Weights of a small GPT-style language model, trained from scratch on English Wikipedia.
Architecture: RMSNorm after each block, rotary positions, normalized queries and keys.
Training: a variant of Muon for these matrices, 681M tokens, 5192 steps.
MLP neurons of a small language model. Each row is named by its layer, matrix (down: output weights) and neuron, and shows model dimensions 32-127. Each number is 128 + 32 x the weight over its row's rms, rounded and kept within 0 to 255. A neuron's up and down rows have the sign that makes its largest values positive.
After each neuron's rows, "raises" lists the tokens whose logits its output raises most directly, leaving later layers aside.

L8.down473 [129  98 170 149 126 133 146 144 115 141 116 145 113 151 108 121  84 154  98  89  80 174 136 129 140 133  93 130 176 156 102 180 175 171 163 135  96  84  96 155 145  68 110 170 117 135 111 103 136 102 196 136 156 133 114  94 171 138 148 123 110 206 164 149 150 118 102 117  79 159 163 139 103 122  85 148 138 155  86 153 160 134  71 118 158 117 117 109 166 111 126 119 177 144 131  95]
raises: " which", " whom", "$", "one", " and"

L5.down578 [ 99 136 125 127 106 131  84 115 161 130 109  99 105 151 114 101 102  55  76 142 123 111 151 106  93 103 137 156 149  66 165 169 108 128 129  94 127 137 143 110 127 166 127 134  73 151  78 114 156 100  95 139 133 143 145 121 123 119 120 145 172 129 188 140 171 108 131 151 137 134 150  77  93 155 123 124 132  61  59 132 116 124 159 107 136 191 167 175  66 154 105 169 114 120 123 117]
raises: "on", "and", "ome", "osa", "og"

L5.down156 [102 207 102 126 128 209  95 134 120 150 148  89 144 106 158 122 177 148 165 148 112 153  61 110 147 205 153 138 116 145 120 108 109 202 133 107 147 115 117 169 127 129 173 220  65 177 143 174 113  92 165 124 157 102 128 183 100  96 158 127 118  64 133  87 141 186 144 112 136 178  68 110 131 183 145 106 132 142  83 176 161 178  97 163  85 128 195  99 125 106 113 142 137 104 123 121]
raises: "nes", "ne", "cen", "shed", "ke"

L8.down921 [104 160 166 144 128 160 158 130 147 190 188 110  96 140 155 143 117  93  73  61 156 101 143 157 133 136  94 135 108 111 198 130 171  83 145 143 178 123 146 144 129 125 139 156  84 102 107 194 185 227 116 138 158 100 126 143 141  93 144 118 159 173 158 171 131 175 117 115 154 120 114 169 138 126  94 172 169 144 127  60 112 112  68 145  93 141 107 117 141  75 106 149 120 147 134 115]
raises: "tion", "bil", "tive", "nce", "ved"

L5.down533 [ 91 124 115 185 119 144 150 108 103 186  68 150 155 147  53  92 139 142  92 113  84 149  83 130 111 127 117  86 121 134 130 156 170 154  81 156 114 146 151 137 111 145 135 131 100 150 152 107 102 130 104  88 138 141  62 157 165 117 156 201 186 150  64 168 145  98  95  75 130  73  86 179 151 151 160 114 187 173 106 166 118 110 156 142 161 112 182 101 103 139 139 195  83 115 166 107]
raises: "anger", "ges", "ines", "und", "ger"

L8.down232 [145 151 148 100  93 140 101 138 116 140 116  91 111  77  67  91 135 122 181 110 104 123 189 149 140 116  89 143  54 110 205  99 110 172 119 118 117 164 102 137 158 112 157 139 106 109 159 145 159 163 133 106 140 137 166  94 120 133 136  78 133 136 148 110 105 175 114 135 116 118 162 135 114 146 141 106  91 156 147 173 217 128 123 117 165 156  26  97 166 163 165 108 134 224 160 146]
raises: "н", "е", "и", "с", "к"

L2.down306 [126  58  64 123 162 132 101 118 152 128 139 109 132  90 141 172 186  99 182 176 143 134 106 137 100 109  96 115 183 133 112 179 159 186 162 115 114 131 159 139 109 140 137 110  93 144 118 161 123 112 125  92 111 174 120 102 152 108 126 140 148 165 170 185 117  96 130 138 122 149 134 126  67 137 101 115 134  95  54 100 221 107 122 112 130 162 163 157 183  73 134  78 150  81 132 108]
raises: "ven", "script", "ut", "vent", "iti"

L8.down181 [116 106 144 130 101 177 137  88   5 185 111 178 127 153 115 110 153 107 146 168  70 104 143 120 122 134 114 166 114 133 139 166 101 137 176 138 118 121  90 101 175 142 164 102 117 104 140 140 114 179 117 188 156 190 127 115 111 143 169  91  89 126 187 129 172 170 133 128 101  88 162 175 106 155 168 118 115 194 116 115  83 102 103  75  56 119 119 155  92 144  84  72 180  63 189  81]
raises: " of", " until", " before", " throughout", "?"

L8.down445 [109 162 131 114 178 129 155 145 113 115 129 140 172 160 120 135 136  86 116 108 122 147 134 184  82  84 114 121 124 137 124 111 180 192 142 207 106 133 114  88 149 137 139 116 116 112 166 104 123 106 139 127  81 150 156 183 160 144 136 145  75 144 130 118 115 115 189 125 129 129 111 161 100 161 170 143 118 109 130  47 171 183 176 114 124 145 120 133 148 141 135 146 104 119 156 117]
raises: "day", "ness", "lies", "action", "ges"

L8.down895 [140 126  75 114 131 122 165 132 103 112 124 147 108 213 174 137  94 114 160 185 125 114 175 131 180  98 158 143  88 128 161  42 143 169 129 106  72  78 139  88 149 119 124  73 111 145  73 129 181 174 115 153 106 122 109 131 143 132 138 135 159 135 126 105 107 158 183 141 190 127  66 120 136 170  88 116 129 134 104 109 106  97  85 120  61 103 141  42 136  96 130  91 136  94  89 101]
raises: "8", "9", "7", "6", "5"